Part of a small language model's weights.
Size: 8 layers, 6 heads of 64 (2 for keys and values), vocabulary 2048.
Architecture: LayerNorm before each block, learned positions, biases, capped logits.
MLP neurons of a small language model. Each row is named by its layer, matrix (up: input weights) and neuron, and shows model dimensions 16-143. Each number is 128 + 32 x the weight over its row's rms, rounded and kept within 0 to 255. Numbers have three digits each.
After each neuron's rows, "fires on" lists the tokens most often at its 100 highest values on Wikipedia text that the model never trained on.

L5.up1148:199082179135085119169187127113153148145116180069084101135101105170122113175111155133100169064138116123112118126155199175154136119139119104177100140163145114125112094130142109151099104133108210152107131143168124094152064167086140097142174106131124165129127077145140093112142096097097114105094148160157158160176116120135132136154093125133092158126171114188102127109116122111197154113118
fires on: " it", "tion", "it", "way", "ition", "y"

L5.up404:168108174147093069134197099162137118085136109143139073171148101143129086175135129155133171097115119099118187192141124166153143100162177150103131096127102102116083161112166148143153064184133103181118098193104100137138121082129112092139076099166144124088124126108091088111099077101125121100172124132180187156117107147107122110173128111097183121176140145107145095124143119121140199051093
fires on: " H", " c", " 1", "ent", " (1"

L5.up1153:119097136127126141138202156118166068126112134136098089097136148106154109127160180138129152072161112054127181133147096149137092169134134123093153168196166141126109127129147156118168124084128157123176106198098095147103116122137084080171123097138129117166115149162117076072180103134127094126180116133083183061119060105157114121158220096182159129138137189089093146158109108153192121155111
fires on: " W", " Co", "ad", " co", "ro", " Ad"

L5.up777:103161144157120157190102109095105120086143101172060128147090127115112126148128163130168162120105124133154090165122120076163092127112145184184098090164179125154143073141167150141200115122140151193150147138131179099171102081131161096118152129105090080117148130152187114152125166093112131128110149136113130120079113123099156090078121173109103116150175093151116081162121118139201096108100
fires on: " an", "tri", "g", "li", "ta"

L5.up1518:190133128141052105140152090072153105131109170103127169151109148135204129183166074120180154087141148157130123194096130130123124168184165132142144126147153153133149164138125144209126095121123152083132160128094147139161058112073188184138131123134152140132148093131115079095153136100145120129155127153137163180169092153134181106108160112154131178158131072115107079169137096118146151099207
fires on: "ver", "ol", "ad", "ri", "le"

L5.up1060:152145175163145126092109117143119148036161113058130130127071135126110118203121103115168152121089117164157140201166094099145150133093120110129167086120130096046140167129130118124128126106104110142153132182133104088134090103119111134172174147106133100170138184128097101110114137146126114122154118157132147148127103147184170092090144129066176178152150084149153183140146118140122087097093
fires on: " 1", " Ca", "1"

L5.up1107:187096142106149160069150099088108121104050111124110070130081069180122135200111121173118179093134105099133191143172160142195037125117108151159141167132143052118129087138130114183106084136149083172130133129112131123172161124151150114130110140070122072094098189153168131096179129087047137116091095137134069108117101184164096109134181122134140087148145139125153119154124055145121120069141
fires on: "u", "w", "on", "un", "lu"

L5.up464:172158133112131159109092122159148076079124145074183082159154120124196178190163216158083150077115106111142160135189132152169159159147054109156129115098027109100146104134141137127169151130174171089158086124125161110122100228098135094121171165135117082099139142144097125134124163127181148139094136148118144124121165124126154154141134126081144109074103126141179128105133147099121108089178
fires on: "le", " Jo", "'", " his", "y"

L5.up618:160097114170063136117119158120126135133112106116147100169066075112108104123214090114122170146129144162175146091127087094155142157087117162192159101112128102138125112148119094168143094114179131125140146117089164151152144163134137117112141115110115109069057188135120128135199092142175109123109149092178141165141175135151117140092069149128157118113156176139111094150140158084120161134142
fires on: "n", "al", "im", "el", "in", "ing"

L5.up1014:120165113177092195108163133140071172110117109160079081134098133122155068135088179141108083089074154080137172122038082129108120166172184158127152168087111082159109151167133112070076119120114106134160153124141118123136082152106195102081150200141111152143147126077116125106147152081158127127206128095126179063125134153112128189164106172074171103109117090120096172093096179152104164175089
fires on: "ue", "ul", "ol", "f", "leg"

L5.up1095:120118147108134119088143114120101047183076087131151077135100056167126077107152123145150170085084096126153129128134087144134092147107147124096156111136162168120069109131161121136109172106187140180101123166128177119146190181149152115150099134064112115118148205205198076142180101134125125114078135129069150137154154200148102171163108185106173081069171091085119159152081146159165115122127
fires on: "u", " be", "au", "per"

L5.up1117:186110136147150134216118158136169042190099075087121108105179156144135172134203102099145076051106173099110133077139142154156142118175149152077095127116136134109096134092180166178159147102195106156144114170122156115118127133125116105108129119124078078100108177112160114078135132101170110134131154141103099107194129163181093117154104179119140170149201131126096153182075147133113125137118
fires on: " de", "u", " |", "en", "ch", "x"

L5.up1476:085170163122128136096101187110106110111160111124051129205134232143158099153182117099154108154157077184128174104118148156167100191109119098114102152102139098111131117184076185155179096135139076154133149126090104148146106134102071124169115082165203121082149177153111101136154078103104110155160144098161173113159082130178089097148147169123112212138136049114135152147137130133130131147087
fires on: " L", "t", "lo", "l", "H", " of"

L5.up122:138133193134129132125146128082194084169076098116121144108146184115099151149160130132167131165129177075096184130114084096135114131108152166110163131137104166177109138188149102131080114150131106105092079147175124194124072083104112107127164094053085191148159129091174121088133165109101043179154154116093118164133109106187170133152118164136150159117154151121125088124095103123064069110114
fires on: "C", "″", " mi", "ation", "T", " co"

L5.up1310:176148169180154146098154106141143150163117146150149106198100144119161165134139163136127164111118112101193110104086104114143109085140098099136169119127115141114067127098170128110127156133189085165056074076151181088104164167122191070192147131154118134214152106119138161148144107110161122163087124187120165150068207117151139134120128092145115177102145118131131164170137114109081156087153
fires on: "ian", "ia", " Team", "te", "ite"

L5.up1295:159125141126150186116173177134170066056166126120119145159099122147163156193152142122139116101170179083144115103066085103107114094170172129198189136197083064073153117152155121078186140162160079185145108110143123183082127161166125092118169113134148135144162134118173067132138123081029104129113149094095131139077185183168145086110146111094153109107141087134059149092161111127147145093106
fires on: " Sh", " Y", "o", "u", "sh", "ō"

L5.up1348:169156150160113141168116164108139075112114149130154081156145161156111106097150098135182106121144108108148114126112050121139139133140111139114087125076112122120200143128142139135200108117183123128117150121126160172138097103158200139123177101151071152072156144119063083101188181128143106151137134153133115151073107135120124135117141099141142087105114137128099145145122127068132175141127
fires on: " of", "vi", "ter", "ol", "ton", "in"

L5.up96:171142126126111114094085133115136123206165133097122123121177100112122168221181109176155114077118133156142115066155186182205145185094109165173113157158130130125129139153116086128207091091205154131126108132111183085147121155153209061165145198129119111113069152135145121152120094155148082170116123116146118078174134165094091186087164145099186105116120172120147127186120103129116153115147
fires on: "en", "ch", "ri", "ä", " Jo"

L5.up1427:136159140112131168116144160119148104095136093102148121140109120182136194099057155081084104163116153082099133170124115165164170139138190138174103103138178129126151078136168088152108173159129105154081187081134111113154062128146111121149138162085115117075153115111079139066135095127122131166117102163126122140123134175143222089161158140144093143165209064152109129122168100130167123138205
fires on: "s", " and", "on", " music"

L5.up246:109118127124109140172132130105167154078144074152113112184209128104142105169156127117190142089145121092089165174137142114162048084085157135091137100170155173125146147165133162095115100110123120157147099159158177083078124112114138132184162162128111136063089136190113114110151125137124064130124120087169187146074136127169112145110131115092130123125152124120145122118099088121080128137067
fires on: "ing", "th", " km", "ft", " m", " May"

L5.up1030:151146178152121147150131114060168152139106142098147175165078166118183071161138157148145083145107160127125180133109131155159155111165164139101176107088114073184082108158139189098166115119137120191138095183138131117102072083096162119097103103116091062139205159190131106123098086128122116157175123139081142108097119191116128116146129175105124129115099053119116166143172094176122125144103
fires on: "d", "ron", "te", " place", "ch"

L5.up31:145128152152144127065127145115122171097164165153039118156098170094149123078117133139200093136075191090138162091117075156173127118134102133209101221195076133127126139153175121128149109135132107121123084142080206142105126105188069094174183149184125096111178193090121121123091111104087114133134105161120155161115167138133115168127114111122122118161158117105128117107127121109097146095098
fires on: " D", " 3", " II"

L5.up558:166118168150077144186097181116184154111091081129131102185139197150197160051093101066155185152076086124161156087137150165173129171137144145152141135130132097118115144140102137099142162118106146150128168199180071156209124154062158131141133165106147103157091165124099065161142069107122120204193177136115153082048111145129100124102074130085092118096088155224099172085180139151133216151181
fires on: " Al", "it", "In", " in"

L5.up934:147201087131137116087164123139099116103148140124064108132094159122101129133121074097111117139088122184075165138084112115089091191179157115157076162136065121064125156128178134150148125135107148116174138062191136106147067139160096139118123178160120139166118116158121109143158128065121123107114105152122127151143163104136102208152210160153150151136180061123050123133149163153081156148115
fires on: "s", " Mo", "o", "m", " So", " m"

L5.up915:076157150159064170165179095117114165079084139171157169102163207162108133190116146095138111083111102202135124151108095112124109152108127149105149141168100153118158116149093137154186041246069148096117134107155081136149121111123157118130111110100185105125126103141153117136134160131119095133181189089141138154164018134176096133125161160101122178086081190126129111218120122154129137102110
fires on: "ap", "ic", "p", "d", "op"

L5.up1474:147174125063086144148135094106086116195113111163123110146074117143115134212209099124182095108079114155190140184158127128116143156156107182124100183123116117110123140151161129106105135120130095151104156135135142131129137158184129047083174150149055086177180134164111070099169153092111125098074107185122184104147133180137114176167123123091117100083188152086104128138141143124106113101099
fires on: "ri", "re", "S", "de", "ain"

L5.up930:122232149103144046145130118143101094141090148150129173082131136125151110127132107129079109073000108116091107157164134136157063158136122127097125125158124124063124121107147136185151105136148115137116081091107120098101123093085076138166180126159136116109193148135102095130119152125132069141161108153128137089107084106160137152098155125112173151181156156123074143143078128159137141109097
fires on: "n", "er", "st", " of", "m"

L5.up1047:168108109152133145167178074105100108112152097193153103184081139112139056143168099124122148160162149150212099157124074179185159101139153157124143108090080088138102163140193124109219146101114108179138184175127123151107114020131126135118152125078120124157095170116132169077122126151154113075137110131163145148100148147158151111101132064031128120170129107147116187146138168168145190126142
fires on: "d", "ment", " D", "hi", "re", "or"

L5.up87:233140147124154158085145137163081115111174125163126117173139166194132132094102170074168159096147126143127118133096077133109143111199110124170131147156146151133127133119091136140189130121125146114154157154079159159145055104124204059129157115119114154178120107123104094138159152132159134146111213127124124166070095164092148109114120108087147133109151108120075151126051146150133197104083
fires on: "ta", "ical", "ig", "ol", "ho", "co"

L5.up1301:113127122139076129160165198128142121111131154146161117175100112066117157065143139100185092179121097097176102139068084178115058137146159147189105120136143050144071127119164148166123112146130167124176123145141115182105143168147199129108120143115129135161118111102080120132122234132169063131109022143115125126087064214108144149152185077077144048076117121118150121153126126144161040108115
fires on: "bert", "ph", "pp", " Port", " River", " Robert"

L5.up493:129161166145142120140114169080184119168135104078094129182106127159164127104134113162137148141066116089110140155130189103104143126163161073106171102149087171155146154145150157177073121133156147090131104119154123129132132147084062118088134171082090147077129113148134059093202154113090129145187130074168138119132176128139100134173141160172132149185212159187136134142148162128137097145126
fires on: " se", "k", "e", "y", "ne", " st"

L5.up1104:138140137228133071180093079109100091138140114183097086145124111173139116136099130149109150078161099101202130135080153138152075123115209147087127129160139042125153153124158138146124100112178142131141150126114163094104165077114170108122116125092127172126161104137058179110126079090110106166149136168096117120115123223065165141123135167123162070089176105115156101168115127121170123219065
fires on: " Lo", "cu", "me", " me", " lo", "'"

L5.up422:096157148095090149156208131084097126104087165211117068131100154130160172158082111137162102087143142102153109093076166095145103167130117136201065167122100138087085141149124102070086120118153073120107163085129189134098095159169113103156067188134114114112128092149115091122068133153139132084134107188107166162149083114117092118158145089114123087041169157085198166116126114093096136098135
fires on: "ing", "n", "ning", "ed", "w", "or"

L5.up1102:136161170113098088144116107094137101158103169151091083148049092126123061058110057135123163115152163200184142151139169162133069147163176145117105116192134096135151105088127124109112115125155164165081169186107114188113138108191159074182130129138118150084184071178124147120170202132103131157181129123110166138140152151093151153095143085092163073144116124188103140144146165107084157145075
fires on: "\n", "ist", "in", " politician"

L5.up889:183098083116142136159152094176140134119127123148125054133101102145136120117159155131049129132143179097166135107113139178100129177120142098152139114090116080126142151164142175137072100133133162113134184158077154130115169062120142121213135134174116064147106135085124134136071103158119114133114147113100163097166162136137113142136097140061144124164110083171148132117072108093184202134149
fires on: " Year", ":", "ing", " Team", "ment", " Party"

L5.up596:128194160164180106125178187079162110065179129103107107099111162184147152080183161139085129086087154144122124085142153108128149082111146122140086102112107156070093070164175140148145113094165130129108139150149172163122135169160078080117124129101138143115108224128078131088166113131148124084110230155122154127194139152099133129172132101165123093163128117192099154128114109076163109050202
fires on: "y", "en", "w"

L5.up725:140144101068114160147145111069100144104128075098164130111166172116159150142157142116152130154096110134158169164110146149203136108072143138127053132103101128082143090128138123187130136190127067095051111116063058157143032112149125120202137147153147128166091131088139092130089142101093133135193112141175110155131086138152143077046131140090117181128156169175119115129159114161109086131166
fires on: "vi", " vi", "gi", " Vi", "tic", "ni"

L5.up1158:170101145138157080202109112097177131102026093113152127161190101146172148129141129104141153130138096068132093134123102109176141135089123131161133190155213154143141178144112105142135159154113122158115170123122146084133174138140139071117145115215084186152159114075151155154102170107143091087127135129164153068100157162155118119145165175172078043146159118106153138135122120151196068158094
fires on: " do", "–", "ja", "ft", " de", "ute"

L5.up1052:118143152161071098163103121112131130171157178136126151121135142147152127154141084160120189127176146120089159141146099071163076175143164126114141159176119107113131082147116154107116107192108149060139134137110147147119182145080125125125172203176096145156095087160107100099137128109130103077139135105114101108165169134127168072113150100101100167104184083079111193174091125127107112163117
fires on: "e", "o", "di", "ep", "k", "end"

L5.up1414:113107103141056083125143104093088136083080134223143178184167152173145127158189080079145051076134115069107095188096098098121136197134159135127087163170127183134141101181086175137137171078148106109102120102064103102142119133184167136105093159137119094173109166159157092111184124112142135130122099126031167156100101207137102125075182096099175152177155110135121114163094111149118163137125
fires on: " out", " most", " up", " back", " well"

L5.up749:126147119105112097167141138131100097155106144084193087096087199095124108080131168126088107115143098026135196128116145093167170159147208099117194146098132145123087119128089120127114064197186127176151146102117140144160173123121170099076178168093121126106189135094135099135098109081161112118133167082089115153118123120123148148123075142099160182143231141153154091179206054183096128062124
fires on: "ro", " well", "re", "pe", "ho", "the"

L5.up1173:152152140124139137194122098134118091092128173140149120128106091121141113102167114143165126108162125076181180150096137094114134096110220114101106120198178158092124189180088195158146149107192151129131118090166153094156141145188127117146177111139134165141136144143098074096150143127129137182094097060156164161124155180105118202179236146172114150140110087171125187145109109127079120086144
fires on: " was", " the", " most", " is", ",", " Vi"

L5.up742:161122105135099175116085077083149130140079056149160133143178144121183082102091147156155156128108150134149135112163123097151105097136144114149138152152149112116107100065155091098132114152138097110104155144082146112121112114102146123101215139164106151135152143156056132173145124092038129115108119113110139079084078117123146191114161142131104124140140100185130109202144100160098140135100
fires on: "air", "a", "ad", "ga", "sh"

L5.up1109:096132204172123135155156103080161162130077101152156114132133111141145132131140148118096100100128164139108158074130077075106188177138166105127077159138130134146135062157176114139116152188158099079163157103180133162110134111095169123094102199131134121138144143068128091121213109096080112121114070064179210129140061115161148144110183138136107144128134122113082112188075062060133105135133
fires on: "op", "p", "ff", "f", "ip", "u"

L5.up1461:178140108167125083136131106150158066149122159154060154092123110093173114103152166165079108112122145128098146157136157121157136081124105148125174172130173098094164105158099149187192116113142121148106147133154189123118172150115115105103186117125122109148161120092059081083146191121135109096145136084172119127072100158160070126175147117108114154135103172125135141161144131138078092096155
fires on: ",", ".", "b"

L5.up1366:143128091150123154152178118154158158113109064136081163128132119160177148164221099120170065126113173095097145169095123102116102130193168135133128169173148195143184139124160150155145076131080157107136097174139136089116108082202143104155158126139106140179085117117192137075119116131123124119138119075161143153127123108140155128133157118084110181147128128179138149127069093145119095136111
fires on: " mi", "m", " vi", " ex", " co", " pro"

L5.up1491:073155086120111139127114148115125136119141121083133092145116147123139198159151152114126128079129150142105201141108078139139134171182172135124099193127082135130119158162121158158133148132140124165187124132089154149141135094105116125144091128179138135094115115085066050097177139119122082126144075094086088126135143233146135145142198183114120187063146089075135086151099066172123088148050
fires on: "d", "p", "m", "g", "k"

L5.up1039:120120117142117138153082127128158068147140103093131149153149172107145140124163086179095082111146128132160120152131114106178123109058137104077089150138105151156133123187143148189087072147098090192131101090136162127123055194149107083130123099152134155145114084125172112130070151111119103121121146087110130161104157118085072158185181147091148101117108051158121150093147154082148109131158
fires on: " is", " has", " do", " was", " re", "ly"

L5.up762:154141123155088174173150075101127080124144088176101153215093166153096096131088124089140159140163107070095125113084138152135142168165199135144115156142109110160162128099144200139104105145150125192090182143103153129147147082127122095141145111056134076121125154126154115128107108031160114118157155083113089104074116124164180178143155146129206120125164145130123067152110139131124144150138
fires on: "s", "op", "les", "ing", "ad", "ub"

L5.up1248:180114140105119139153071123145137132119077103118091137103195173135167142099150098127106124145103198142145189124130184212173130118193092129106153124170092083109122140103151123174159148128180127112172108131131124143165047141189092102127140093148049134064177106113156105096147161107110125131111120096175125111115138104088133090173152097134117115133119116186133149103152180125135148152122
fires on: "th", ".", "al", "o", "y", "le"

L5.up1263:153150107163082177068188161076088098098142138121151138150147117086150120150079154136113149086131145130097132130111151142095110108107139112208145118158137184136169149087159125098144200129165147155108168098136115120155088169173140126155136156103096127095182141115088125139114115050075127133170035056120103155100108189127119167121144114136168112133166105131086149109152142169125152087133
fires on: " Sa", "ka", " Ta", "na", " Wa", " Ga"

L5.up691:132121142112128127133170086098143090143108115138146109142148151157127104105126145126164100178139155096147142087080128148123126150093112131158089164102133104153112113177127146154133102188121107141099130135077179175144114088154195108120169092143106090094189061073128119126105184104074126137103130168169144151110097140168081161166185100143093149093125132139114160104132178145154112153166
fires on: "c", " are", " can", "oc", "ple", "ed"

L5.up995:134146138088118129125113160134117148121098140088140168172157079158162079103140153104125179130099153194124146090087171131140110154170102144101106108121084144109100175192111195198112133074130088128098123159131196178142107084126120118173136102106058121129109130063144128154134141187091119133157128158094140132152174159127168070143085129135065111113100137113089080125070121151099197165069
fires on: "t", "al", "la", " Team", " place"

L5.up353:153147132029112158126135145129168124184145112171162085106144142152149133142100119144167163149067096120143105161116151141167130159173146138094107108134201153112144070106148111086146145127153102102082151147114104107163112147119105092130128114089115081092148092116154070147086073117132147131124111198124195095126110115157126116122159150111071158212101111141145115158152176133170150158101
fires on: "il", " and", " work", "ine", "s", "land"

L5.up29:148149073139127152168149176111178151170059054119170147088095101160145093070150159114124111105128138136157200124163073065167113117159201148115194145077125162145084134141178099102137134136127126167019134074172143072081161118065124149103092136150094160077134096104169113136125149128131094097120101067198112087143112102093180160155186195105079067080119144205139125133124145101143141194137
fires on: "ma", "m", "re", "lin", "ul"

L5.up1346:163129124171146088112138116076175097208064111113130125139112145153103141144109114116131165101181039134113131167171120156110138169145189125130083170134139121131151081115217140090085115145132094144112108087170146131138079101109141123107076134104130118063110116084137097123117149063171125147134090166165105109093108116143188114155130169127110131115206167135105077142168101125154090108104
fires on: " and", "-", "ative", "ip", "way", "ing"

L5.up1309:126184150080091137121101200138119180122096120112102126114140121108173104131173147056142134107126093177144163194158066085109157153108121099177181130134133080120098130104164097125115115109104081116124117105176132104202085133022145111108121109123136126203174167133130109159072121094139097152140133124112091112112166129165155162136109122085099141097110056113114156136116110134116106115151
fires on: "x", " m", "dge", "y", "ex", ","

L5.up296:113189125140104114101093071119101191104154122105090115164129079095127116129110141158124129151117113112173146136059059119154131099128133128160199171082100132114152177103133140133151104101182171200156126181106166169179152135127123043117143165135129143144174082135171066089132139109087115118123171142119181101030195127124095142086193138106140135152153118165147147166136172095139140139103
fires on: "tor", "gra", "se", "ta", "ra"

L5.up81:121133075095128166121138122142119141161138131116112113142166101134182180166176133044154134071163108109079124132141129086149134121147126153148146184177119178155104140126173129153145089125162160125036130098138134091138096158154164072129137137177148094088161127123117098144137111127121088098145116156125149129150128119113153169180144086174129114097116158122120123141156142120075136083090
fires on: " ", "-", "00"

L5.up1075:091105139159103151178111156095146130144081096110096115141126127091132151061100144104120175115114140173123188180166196111104109111097094140138179173094090147161118141115098178175184169093149094123111167129099179177125141102151185108161129135105072102097087104140161090051185124124156110141123125096125181117141168111152148148093167122151150173098096115129120152194131133093107234153049
fires on: "duc", "mp", "gra", "op", " L", " 15"

L5.up919:148108103114116079147182147116103072067106074170101079084115156132123103059108121142107142092092130103157092098194082148091119142136096145174122097116165103130137191103145131168086105126183091107076148112058137106114138170179196123139156089183114107106153135095101104158174124147149107113145141123091094153109142160165123152146104136149141062145132147100127170142103202163055140130146
fires on: " b", "'", "ma", "me", "b"

L5.up1037:142151086170119060117105172119103113127119117119120123155124162082124133173131097162134105164124115071177133135078130109087182128147174123111188115065137138069118185082071134124146080174103121127172140132192127139154138162119099117172118124148135167113128144110153128102093079124161072086193119157090144076077151164103154191121141133036163146149163088165171152176089082135115139126154
fires on: " Ro", "o", " Con", " con"

L5.up1171:099118152070110118195111162163108175117069149102182126104106140107128108116184148128169097129145078151129125139126077147137160116142102155131101127181106167072161082154080094118142098089102124124113098132074108155183085240157181099138128162112168122104115144114151090148127135116100098119133127179127128135121051153138108100148079164129132089092194121182144103150146169149118093068135
fires on: "fe", "ic", "ous", "n", "ter", "ver"

L5.up966:110124147151141093111166143128143135091142166093142096141133183216136164156174133126127112101122104101125137140124101128095102075123120152075093166155080105118154099123082136177084121188158105141115082132155135149220114136123137150148120129095138129211158125126124124054131166116137082184141164131114135142130143103161155113112108102177164129175124134145134170114120053126112147114100
fires on: "z", "es", "e", "de", "S"

L5.up1094:145110114125129116144159128108102106137183136205128132120137107139190106095155141145120152167096094126100122149084083149139136028117125121130137159057133117128133116220115128164135137138117095147155112166150128174166128117105149182123181103170034100170132129135187120137098164128098114065129000196167132150109173134127185124144152092138125118082128141148101120173115098157107094125154
fires on: " ", " 0", " 3", " 2", " st", "ć"

L5.up1475:142161127116063137131081143121111190159056139119156160162142111160155164118116159123153128170059073135143119101155194167156057127152065140146116181142118117109124097172117140121143127166188130098113112102082155119182165096087173107151099175166114143121160124119127080082087100132132076070149076134131136089103184136139181180195125161147104149167059141128088152193117119144113117162111
fires on: "ar", "t", "ri", "al", "tt", "at"

L5.up536:134161153139107124152117168126132135150118133137091133113173139113124115125137104132196127195091150065167107078115169165109162077146156148161131160105113126125127185121159112148114097091171103107140172163096178096088128114104126130126151117155108107137076151161126059088155157128120077167118128133112159099126141103095099138177123158092137133186153170135157152132083125070126185130128
fires on: " Al", "act", "position", " Mont"

L5.up963:088072086132092094131177140166074143151141120158123138111140147141113081165130138113125110164140150133106161089123125118170097103101089118125170121130145156119125083116124169163122132154174156122127169182117133066160122171083151149148099156097080114139124193113109102110110084131108114128103177171117128075187214150124135063151111145105079156077094023151133139167031164102116173183097
fires on: "an", "ct", "n", "en", "er", "e"

L5.up1339:212125217108148170113135144181117095093115171130107121150109090165136196078115138108091138145144156146130190171093188111147102092113137104112096076138111126129102089119145104140101089149124092152142159130143129127111106093126157068156087105146089093134133162100152115177107141109101116146109120164130102106179097113176149128059105143129141154176168135141130095135056068116165187117086
fires on: "amp", "u", "ct", "di", "ip", "ang"

L5.up885:114107132035084127128137174139151114045119098133158173148179115102138174127163164143101129145130119147100137173093142159150109130111106125185143099123165123141068104077081120161133175143135138098077134148163078090157103124101141120200130110135071095128147121144186150099068128136135108150124145166166150109143130132131155165118115123137073140114149128164112127142142154141204103080131
fires on: "s", "n", "ll", "z", " work", "cell"

L5.up95:085114152125103114096159178145125125192130152096078084121068087105159144135122114128119126128136177159174126157110153091100123088127084140162222119115124156131111087114100119104122083150181079148115160135080214189165124103101158100117129203095119075060118140146124063108165055048091139154119129138108106197129102100172210132155113151143110125194149094179151128122161152150162156105106
fires on: "u", "ly", " and", " well", "er"

L5.up520:090138128149124069096152171099156102127123137121121139173116163103145177158216110116126123096145139193134133120117101047119053112142058103107186125187113139121129151169132151142143186071102150118115142117109138109150135106142110110143142105130127141104118166133131078121142166131061111096157187158077143103090170175114066140136091117157118116147119150121176093158084097111129109087119
fires on: " to", "ly", "A", " A", "one"

L5.up387:141100113130187169147134144155154116163051141084112115143136161108126096133102087150141147092091077101147132160152109104170162166130096154131119145182093101135165150146165109142171085115134142137060096139081067169131095116190084076075132135143136142072180158128100087079143147142145141060145144140172064081100108158124127163118155172126118143133143099152139094122107066177132132076044
fires on: " and", "),", "one", " of", "ton"

L5.up901:108132095100105068043132155176181116108117093159208115179147121112169128164148161121156145089074137142102129134090089121105142130083160123115100174115070129143128099135117118156114141108148181093172095088186147078131125146147186104115145140118109127170153157065082141092175092094093129164094163154105083208102118148156111125171146156138119126148099170158115150165058090129204143156143
fires on: "d", "st", "av", "ll", "ag", "om"

L5.up826:171130150151121159177135187076219085118145116133146094087120192149141135125117093151095082071121121141134131124160162175116146114159164094101111099123162172113102188200115094168165142125152164155071149120157154170141118179133152133121111149115099154116138113162167102106110105141137138131106122165153163137149085150153095133071183146124121115119074132156169190063153084107144112183071
fires on: "en", " S", " ex", " W", "'"

L5.up1430:072113086128153132125145161138142094106116112094132095121082137104147146156077152105082110151099197121173098142145073116154125081116148161119127120126119171094078129124132156118128070131136048122128087126126105142057137159200088115161162146162109113117186103145102176079160143124174092156129091116135184165120082140133165124190094080110202157099159125163169120119115160130138140151189
fires on: ")", " mo", "other", " co", " Co"

L5.up58:163098195165157124178161201149166107198022147106142130149140076102115090111134106131129098100119087180097170156188149102144115110118138128123147091177100119128115121135101155130126139175114146100123098160137122071075050127124134133076203186037127123114088146135099123111086131123110111145142088101146121187165086113195088120116109137098090132116145156141148088133130112144125166159058
fires on: ":", "e", "x", "n", " +", "om"

L5.up1416:133101132143156117154155117111101142122118139150121152172125165177133142100092168078162117181070096109149178146100186134104113118120107211163103122144150143058059094134179111114124116152110121141099124119099082096133012079115168107166166102124117097068135223115124112118137156081124119159168096121108128132132095123155103178105091087114118176140158095182109157098119158148108153131156
fires on: "ang", "it", "ong", "ine", "ni", "ai"

L5.up476:187174117133138155165140182190121157108116118101086067158080157132129107160106128178090160107196138090190136095140165183145153100203101135154164151071080098104136118124078198131073145174136058179166085186151149205114142121165100117188141098126116166089157140098137107096092049107127118150149169099105160147115102205088153150106100112080157153172091119130148134099102130152064121104147
fires on: " \"", "ed", "'", "ing", "es"

L5.up200:153095055100083143194193110127127107167079124143080096181155101120150137166177127095155145097123141143141119116123115168186093180081152095144098147119155101143159092136162121171170128147173137128147091137132162113140142120079134100121126095123104151180158150117100119141201120083169118144148125126113126190163063177127081094116189146156165138095082118127097157111116127180135151120119
fires on: "k", "ph", "ch", "ger", "d"